Part of a small language model's weights.
Size: 10 layers, width 512, 6 heads of 128, vocabulary 27272.
Architecture: learned positions, biases.
Training: a variant of Muon for these matrices, 578M tokens, 8814 steps.
MLP neurons of a small language model. Each row is named by its layer, matrix (up: input weights) and neuron, and shows model dimensions 16-143. Each number is 500 + 25 x the weight over its row's rms, rounded and kept within 0 to 999. Numbers have three digits each.
A block is one neuron, or neurons of one layer that tend to fire together. Before each block is what it responds to, as a language model described it from the Wikipedia text at the highest values.

Description: Structured table/infobox delimiters. Separators and line breaks inside Wikipedia infoboxes, tables and stat lists, such as pipes between cells, newlines between fields, and semicolons.
L3.up776:496476519529491498535500488502500510540527456503500480501472526496531484486474533494540494472474478489510468450507467485499488499495526518490504490500542481511480486479504514536503520544537481469458499533470534490531488522499483545476504509472511515456502471528524526443496515475526445512479486494504482453467504528499467477495478486526517524476487500461544486517515517496464435467501

Description: Table row starts. The opening pipe of a new row in Wikipedia tables, just before a row number like 5 or 15, also other list-number boundaries.
L6.up357:518510458517521491503457512488494520505504506471521507472524558504448519454499468503500508545500479488492480481520519476547497483548516493489439525477490513546509461488529494521512449475494478496519461490529499497499480481492505514484546494499506559503519505476427506535470454474508497507480529494523504525460462518451496517479483536512495490517480518509506463482478483530495457554541
L6.up551:504477518467515501473521500503548505520534493519512530491499527478515459500518495518542497517500545511467560502524482478499491477472515478510505500497513500511498506539516512485529518504449498509516530543483441439502516505479455466489516510534476488485471491532482474491508514506489490511514481477521463560501473496476470490469524490482527485474478495520505501487477549511513475469491
L6.up1063:519472453503497535506512518502522523550489481513525510483508489472531500465503524506496493481452507460432506494513451514523503517533513511507531529530527520489523501505481456502501497492465495472511484523492503492532479503465503486467498504525525498488525511531484479494482499522556531502510487488511461530483451511498543458491509461511525450503474473506450458468487505491500489503488
L6.up1190:505545520531418498476516485537508504483449475527502494479458515470475488454496492487461511470500461526451513472539519510521447478492507478511461525464528546517525545509502474530503463518464492502544490496545485500541478499515488454453494499568472463492494526523459544558484470455456481481507521480520498489463433485508512500498495474498510493510535498518490522547512519527477474517528

Description: Table row line breaks. Line breaks that end a row of a Wikipedia markdown table, especially the header row, as in "| Year | Title | Notes |" before "|---|"; also breaks after section headings and list-item starts.
L3.up214:476438522524461521500526478539499491540494478489483524495465492475494499477480492504503489478472486499470530521498517526503485509456500503512500494516505503461464514469484513484527477514558519463571463535464512442542492520484511511499490474504440520473483499495452465492450519510521482507440493525515504536524499512491492508523527529549494503539484521500510492557522491482476512466529

Description: Range connector before second number. Dashes, "to", "and" or the first digit linking two numbers, mostly years in date ranges, as in 2005–2007, 2010 to 2019, 18 to 24.
L6.up22:465522479491493540503501492482504555528481464527486533489469507488501501495499496500443475525467485481502444464561517491478510529471475502493439500481497474560493469473478490502506515479501485472483508497532492505494494521486477497483481455541496524519556503511524515534473480501472490475496537501519481522492543495470505497476472471462513466467516489524489482487585500501477516549510
L6.up148:509519513516532527461547509520483481464489486492506533509482471480496493533517477498506489485477466491518484495497521490520501526490514497468524541514509487523457538498499520512491514502497472477478530480500491502469492507475549513495512533472504520528510482537516503445493534549453531510513473459541473488521490517520514488501473490487503442520560537521458543491504443474529495508507
L6.up749:522481491459517526494488450517531506491531486500485518514483528484514458558500518479488556531485483490528508480539411493481498515469570539491512494463518494454469560495492510512515478480505482477507514525471520465483516512520525520482504488526488539505518534499535455460520527513506542491485528498517478448503497458519523519514506522489476514472490458472563504510518511475517482524491
L6.up763:536523505504501543530536501509469541512521521489470512480462478493496494469489526482519508496523493468460512493527512459470556535486505496506492516480502514515530529528505531552536502454492506465466536489465485448482468510502492506525500512521436471499565529516509471526501490499498499510484479503490473499502466498526491496473500540464514474461526499503500505500483479499517488470501

Description: Word piece after initial letter. Second word piece right after a one-letter or very short word start (often S, s, P, Z), as in S-q, Z-v-ijezda, S-uz-uki, P-hn-om; also the first digit of GNIS feature ID numbers.
L4.up505:495472502546475498520506546468469495528506504543461490448491501547475480485513493474506525526484465484485481512530475515520493492526504488530526514470471513508525529513512506511521499553511497495466467488461485514483493471493508489481532499491472465497490499478508477490504473470524534482478475492507571501500485541526515508482498566472472479515489518489510504478464503490510523461503
L4.up518:486497506491489472524487515509532483520502445470514483523478500517484488480497487499519505517479509464452477541523502490511526489515544504540550494565495464493513512490490517477482498531485514477532476465502491506538471509506509494511469457546475527496531533486485510503460538567501483488437496488525527522533526512482494475483505489489456506481550502429569513515515530508517501494513
L4.up525:476506486484563463499478482469520555494500499513522498485550488484486495510470493485551496459499509468511531529548473496526499477536514521560503445446501538478478481480505507493518526534556539504495482516448448489528516511461487451521546477518472480502484484518524505478517507496507516509484497486524465512508508509496530503496520472516512447523519524511498530498488550494538516511512
L4.up923:484532496492534534515470502466513532477544515506465481500477499524480456481501479480493511455490464484518479492619506569454503496519484515563510537484497518498499500491488487461560537452487508460496464511481522507499495517518489496490511515524512479466506455513509520477473438487512452512487508487492474506517479517532525507460560546492542505491532469483493455531496522512523505491480

Description: Year-range dash separators. En dashes and similar separators inside year ranges in tables and lists, such as 2012–13, 2004–2005, 1940–2018, plus other structural punctuation in tables and infobox lists.
L4.up369:553510474516540508516486501489452470486447499554521492488488535501493535489535546529508525489483499498497531490524465525531497511479524515457473506483515524479541481498476499485528537510518564521510477496497499446509525436492503465510506495535461476452494497508559464490508459501514510491483521536540497512525516512499490512516508514517477495477495510448539540455501489485517524460480
L4.up479:503481486518511515481489520515524514503514472487500506506508506519510475487484480485506520497465507540492515487496525509492469459486523526548444490520514522505524488486509489472490515479506508486512525522509439494492509491500498497529503513497512469494507471500490532527524522499493504467482489506436487483511490481502467474509520486531470496484546544486521469513501484500488517507509
L4.up534:550539484518521501479524482519484489509471498478486521529514481473491516498522522468501509524543483487529481509509519528516457474504486496505519485556537508519502496501464500463491486512522494485477528530473508470491520484478516494482458477531479509482482517539508475486508479451499476487493474511480503468487506562444506501490520509515514471527505546438473487513528493516506500488505
L4.up1129:503441488471481521527497474527531514534489512538514500515525478541525482511483525508498509512535479477520493498467520545510474444522534479485503525475508519475519494512468503543486488518477496520493521531474489454518510548500482475470486501519523505508510481468525535451509516477524538466478514528503500473471538497489488457455438520486525469496503469444486508535477513487482524536461